Part of a small language model's weights.
Size: 9 layers, MLP 512 SwiGLU.
Architecture: RMSNorm before each block, rotary positions, untied embeddings.
Training: a variant of Adam for these matrices, 5735 steps.
MLP neurons of a small language model. Each row is named by its layer, matrix (gate and up: input weights) and neuron, and shows model dimensions 0-191. Each number is 128 + 32 x the weight over its row's rms, rounded and kept within 0 to 255. Numbers have three digits each. A neuron's up and down rows have the sign that makes its largest values positive.
Before each neuron's rows, "fires after" lists the tokens most often just before its 100 highest values on Wikipedia text that the model never trained on.

fires after: "u", "m", "e", "y", "h", "ch"
L6.gate134:108122127164081139086184120129089158106134114127133123132119078181156123113112166163156123200156076150105165121045148146124147152201096118167167145083119107146094147174130156168115154123051070174122129086135158124168133089170132118147099054084122112138178149085128130155137176106116139071069151088120078155123131108163143109075119085158070062127130107131203118120116107116130144170061166139065079140146119091146091162122140091170146124103112120081101128094134164101141064206114120146116088144174147124118105140185171120153140149113137130112116146140076075098155156158102119119
L6.up134:125093133073130085119132117167140121097105095174119203117119156160193108178141141162111116147116133175100149144161118168148134092125145083147145070073125198124146120127181127225030067143129098109189138144061088141113116123099124152165149162121143131082094072110101092092077112111090116165105112135149146158103126077151135187074140112128120157095132142148102103139126134114174069101072104145126140148136123202160150094159133131136159072112162151121142088090101135092128115143127117123150162106113161131166142122162114145087132133087132140106126152030154192085175137193105147109

fires after: ".", " v", " m", " s", "s", "c"
L6.gate504:111118155129099159100125079086161148116123155133125143045034076202110157114077161142168120127100147066103144167085068137151119119147135123152092180096113121179144108118187148138140106142106179129165131127151179165151104129069123170155106109127168118133094144119117133121141132160143084133142110116136063121136133107161124199152173150133151084129117165130140091104117118156155120089130103147096112116094131152145115137155105128154162162136126112124124048136159161169071080189125205101146097097133062088160100109148128099125179173181131103059151088203142109210120147112161132076
L6.up504:128119175107176163145167113060152078087106135181141161139141162192158093094157150166087118154147177120137143114172154041081130092158179183153126158170159165131090091102090119106130123084117171117103172153096167134137141170176128113139081098159147128141116166102147119160130113141129140103163136114082104094124096149141088137111115121043167137066147127113084112069200129177099156090119129123124181127162084115116097193147127166114086132158177121138129132180155143159163121113083130103157148131132115121118106163136142061109152163152159176110124124110190137117150103157090081023

fires after: " ", " be", " a", " on"
L4.gate28:114134108143088134071131126165158089113125152126109144127139119195140145113106071130149112138077104062182097162109177136160055083156125110085102132100125068190140134148105124159118139145130123133099166080146123058147178106119139125108203092088182124069112135181141144098068155075135161113126120130135150177152136097128114103096103138170103151127194190092119136126129161151103153120137094095092153211105109111129141092135091139104144139083105107134126160133143132112074128191165137112242164110130142186177094141174136134128144122153084066067109130125060104142122140156137138078
L4.up28:061116091078128159165098130114172140104151149081124147178116099079094184099106130041147098097128113112131130167118150135090154145119138121049157115160156131102111159178088111120112141106125065089175112183093142147156137130141131126142118133083094096112087130116151175149109141140197093174145118155087170126134113159112169122073098116064133093163102074062137118182071127083174117126097174081142109120062143157091171112110135089086142166118208067104152105080121067068144129174115136091122101125152171109124124100137124097162149101111126115142081148106176073125120112175152131144

fires after: " ", " A", " a"
L4.gate280:137106117116124137124152184110174190185060130105127189154167117139123113140145112105077109158150175146149087182092132127149081056198107171114123145145091094136121110168149126156170074166107205150064157098156188110110176102169168072102145095122160125136134110106153156121139124100163122179151137148149104159125139094125118154084090157159134159169171178127126130095147090168157133139095075100120123149137114112176103155096123139121214150072154142100103154111145116126193117167174151101088189140165140097206183158139152125145124158164106084089135151076129127149092180157145135114
L4.up280:105139099124070148093172119095104123129100158094098195099115147134164149179184107146185149142136162183065170096160095162097146147064143112046095101141080093144130124139090109160130166156106155127139109172145104092061161127119137168075135149123090186087086096149183124115072130169146121124096090096147109111189115135114101143074138106144087068121118126138157166102153112118103168125125211117116115118161127082113118132142139130148151112092050132168126091098152114131116159137123186120174142170080204185187131126117062143109183090122085153122120101154139084112101134167139132143

fires after: " ", "id", " in", "e", "t", " re"
L4.gate6:162106127174147110075104067113120082092095151143084133124085107130188129125149097130148138112140145070106091108150097095132111124123153182111190077117149090152173175178123149133109110087176102137092129152194140191078093144094139142162120141114116159095113091151134122116159167083104252129149115069151086124158129096138137119157125185141152154117164143118169111121141123124083123146156114080115134181138156113154149115141088144088119102092186135178157150152131139105105110159088169145224183126075099175128074102164118109095120144125160075094148159202089145064130137133157125143
L4.up6:119113160126117150119129145119089166140158129181155148108170123105110162066171125112130185103111081062080117087120136158122121089139115144061166157168141140146108071102146136124069118090112155102077164129117126112133146067144124115111145183059130133132176125189095125132159103111159078158190122174173193117157124201116128152173131139130136113125036176154098145172140137134134164145163139097111176170087150098082171097113152154112176127133101145174121195124108173159060132149091102081196121120128116226137123107120122112140140121103113155108100071100135176133149122139142182166

fires after: "v", ",", "ub", "s", "c"
L6.gate250:131080149127069175194086117139099119090127185108102109132069119163139138095158199140134088107123086200072187168164105090139114085125140121087143106152163146135129157111116197115131139117151126176114109123154133105172162170093168131154127138157099088089120099110158085113120151119139104132151148112170040124126167118083082119190177145124108131123065114141181093126140147166152123078169122095119143145092140103116125129098090163114049164144114164123155087101169109128071117167119137110119100114092117082144134098126138112174147076128116109149119150154143065235098121138066069168
L6.up250:163111172120080095104181157193156104087121137161198107142081091087092135109197119112132093128131116168067142115160143126080079147169164118148187129139118136134126176166084114163138105131156125190134107106082134056148172168148162121109098092153160128163078148143145153076083113131109088151152147118139092153142147065193110117054137139112167097098099166114131089129111130112082155140164112128143139137132076094088110140170155131095146119174187100141186180130111112187055125099141089058145127110156144104147106176137213115122176171119135085146151096083109118127139127120104155150

fires after: "ver", "ur", "her", "t", " the", "et"
L4.gate148:125129065190142117071125175100178095139155157131096110075162159132122165106120101107171148079111113073156157110164166091109116068163087113105120139115173144071132066140107139079155139174143159128109150124146115089137101100144168074120238099074129120160123137140094155126106193136113071065159176093141111120160106104111109105104072172122126141095115083097111097119153093114105190133152141170146151131130158104072177131138094118162155170148105105111165099074129185154155113131143109125152118194070154140123097123155162151137156065170118095138184120169066113120146161091114095101
L4.up148:134169105148146159149121185151169090126140159084112170135127133142109076094102081173168146100173062115134084152151170156158127190198090109112163181142141116158228122090084134103140130130145104089107121159149121132143132064114118144097104109173121111135087101063155095138156146105118103081097077137106091145176135088160125149109113151129116051190155162127140101105140119121038065180191137154079124129166146106171175118088096151157109139086166105128159181143132114097119096135120146164139135156117205114148164100087095085166169142173145120128172081116135128137153134166159138137

fires after: ",", " ", "t", "c", " re", " F"
L4.gate143:130149110162104141170158113143106134095117151075132121106167158091105162082154147115156151141059082148131094121176099120151111153102146095117089121092157124081170130090084187174068148156142191115144148112151124095139123134180143173157199111113062160153156095133149072095117135081145103162135109131132064057137109093154137143151181134144194136153157120072196151119074122180121152140141136133124089156099140055114111123122088200164138106149142143156144101173115173197136112082135110160122130180090096145127123093121112162146222112129150112062080154151111125128122124202123147137
L4.up143:148116184102146122063124110125174131126154091135131172177086050090096137091064144151182116120138133131128131142131153155173113158212148137130110099080080067058117148127142122136129118129092158135097134114107138086136159130145123117083150145101125130132121131095130191076113126173146099097160079206077134139177124102136022106087136155010111098114101131106119113147147197154119129130065077158188192101092088126064114111115128145122148137091133123151202099129097090098130130109124104077135090152112112129119089167159115096124147157130107130128098154145134149114151106169118158124

fires after: "o", "c", "ig", "l", "p", "v"
L6.gate21:073157124136097117124082147103156099113116117137056080114127150152123209096189114132102088102130088097169152155128073094049171081122166102145123130156127157111137109094105158077125155104099144147123100105155110070119101222088111061121105093134085088062089103101154108131117184128122176101111096136158140155113087081116093130083150168112128088102113155126127097128142153203106099130116119120073128117140115172154150122033107083133112103176118126107099075091110142166123128150101118042172105082125101138164144121126114063135082136181155141137114177146123115117101101131110087164
L6.up21:101133096136142178112120148120143087096113111183153139123181111091121124100156151164091184109100086184083106107172132136130098127155170167113095170073154158152073087063122127165120136151114114137148103126125082096213154151148074168077118111162121155130143104123153137216160130163149130178163169072101165027093123142214113153157102063095121134098103160149156138101119160149122101070133143121169136087148103097169070120115137133135111148171149144117157097109069129186169158117080174164159153090145132130152144136156150130109142143171117170149172087166170131138162125151182144132

fires after: "f", "or", " in", "v", ",", "s"
L4.gate369:125049209083084151103065130172105149176116199094164116110138087153084159149175094030138042100142096088135138143126093141157120124163087105080118135142118143133106103102127201180112135123162120150130129106120123116200132139123130098117112115066123090143117136128136132109103167130131095103138084181130146111136056190133147147151138128126097134106096114197119082098167133146119124097107126140135117126113034108138128183071085173121141131144081081118144107099151169152107104135162132127104182165155154133161129131147125124095140178163126178136056165117111112172082175144081123134
L4.up369:059156090101102125095124144135081186100152149181132130115113118180133104116141155117134103153123102109196178105090073144103110129162152079072189093160135131130128134143113132138117131145170103093139146090164152162128128091042115106096139132133136129150119096153169140179107135106180065123147162137086082092167101080116119104118114150199136199140038140115139063139123094108116124165167092063137124162093140040160151181128140120131125136096173153102128110160110062152097104127128086135149131118137166070125109070146127105079112117099125107060093144153172087061122129119076158135

fires after: " the", " The", "O", " A", "al", "A"
L4.gate73:103086152174090111159122145153109124134132153120129150127124193104167171104158156077136143175136099147160112154155124116181144152066126160090146174131149122140131103172097126142129156210146104166098137172138059110146131121113188166148120122050092123125186111143153170130089099111158112216145154165145116126146124095146107079146158127128144076141118133131142112079077097126138176108114091108125193149124198084108139186117066127068159100151143079134104087180114145124126097177160108133128101059078131115127138160175154167061123130077114039094099159107188147149084129142127138105
L4.up73:096103132167142128165153130154115153088083118136182140077150219185071160147096116215151074101140120092159078133178147171161124123170061095131105148122116126162092115117095130111123122152094140150158121090146079100191127130101107163086110117135133124128171097136129147117065120091102087117122137157136125142116093141093183144181168101155135073149129076148161121111109105130129119101052133135178106116137149132128129089144139121149147158204138089094195117134140197156123158116117146081137110160161132084120128151173067151162087128113075073106127117110087053123122096148073199178

fires after: " re", " |", "p", " ", "ro", "is"
L6.gate157:090051087156089168147201085188177154133155105074138164109102117125114128107198117099134081154134101134111153150105141168119116136150122138118104106109126090104154138154100151172095146140100177146141131127195098121168139105124114071163162078136129067108138206137135187189146147112107136118158098161162149130132091126128191111068104152104155085117131115132136132143164122143082112130145158104101169160124136148153111108059161088127122161081157112147101147164128123155154126140132121074121174132103109165231154156199170140101129131113124117132120054123080122158083191179131126035
L6.up157:165108089172116116158152126144155116096146053193169153162139145096116079163170110093173157111122128113076186128110101135148127190102147123168174093136143138132191146112111178120111160119140111137141122159128133180113124123177137115135144165095135148091146159158142090142118135161113100180053093185146145166115069175138167085128114153117136127179127119180201158177170140132071066124167137098123129186091129189149067102110121133067107159081124097154182138130052151069147177105121157075087139127126135155123181174126131078113108168088074144124119089107132130117151157151119114080

fires after: "ver", "our", "ur", "her", "re", "er"
L4.gate209:136135093094089124091153159146122132097146130088183180139140121149141187081089085084168152154130143170125154167129091149116114119123094150131147163101120119130094151116150132112159106115158141130051152097149099192073149106231156095094155144082101113129112146135129151137161166115165145164188185124141095122130080148120158152148117131115106127120122142148107113159142058114087178138144111139170179204156169158183196080139114068068166136153118045151113087123116191115174114132095062120165123114118097137175164139099092124145087065125093161133127113071137101099079182144118119133
L4.up209:067104158098182051102114115093177152151130128070128105110087181108155134112143135123150111157136147121134137149055181169183096167143147101143150147130093143113141127083170085130099070132107110155128141162163144073124106120090085127143119116149066129087128125120161100137189118151143136132113136107100122123121170176187150122049168100083190109108101158108143137087214097148138123134163166215078122106176128172171140158107140155159106119102128184203141100147125156115176129169150170109165165158100087153148162109100100167116165099159152088144116109075168112125132095089094101080

fires after: " ", " l", "c", "ec", "p", "en"
L6.gate281:088097109112116167116139150130101079193102177128173100146129116093173155138211169171105137121137121129136164163126144104145165136102150165196119062162192109132082145094061135130117111122078142103112177140102126086120084176170131139102198120119120102124122081114153133136162168085171163140115111111095130075101124139120190135098150208075113128128126198112127167116130126183104097170154132084117115138155133080178167102094121150080151150091197113163119141129174075132141091128149119118157190154116154180155131117162166134061122103149126123096115143158158181178070186158148139110
L6.up281:089126102112124117160089163094081132162086125131107128142128076097123150158150145184142171118156133104175160107176130157119183085152169072132074128104125076122082075130129078095130157156144140114101132115144164141102103155080174197054141155153090142239158119126116090069108130130183097114134061150096075081152131090164142175096161126163099109135137152073141090097126123140093053151106146121149137107074115098129135046081188117103174097112164156113103103125192132083113108185141152133137081097100178131173120143162172107113100167163104115127124099124131125138117149140106124129

fires after: " re", "ch", " A", " f", "e", "A"
L6.gate494:059123146149115092186121106097114149118131108092107107139082143143114194149149105117160035225039053187176120173132142070106141159171080125147131141064111142160161155186121130128143105165146133155125113150114140128116087184166094059147111111139133109111109159140156147091156147085086136123124200090112125164158110113117125077104122119165168072139123147107098112082122101173055150135145149195054151170132139118139101173114083092116143156138180129124070112129129104138099139145171133142176101137130133088154139142190138103166087125140134114134164117140128091122131153152129074120
L6.up494:191109087062135103137122085167127171130165103087164084163134195147106142139101157086136090118068169092120152101147104103148118044116149075142143146155125108159118164100223109163091117088120182123114072112129158106150186084124093209153178140074166161118131142167118156104131098141190113159164151138195115151196143187070139143137136129134082135129139111123123130112146101096130180129173145131120126125077099145165164082161160093165144140170119133148173117098108126088148176183116156081101129047159142157112107116161087136150084103113130102098138126103153132111143096112154158151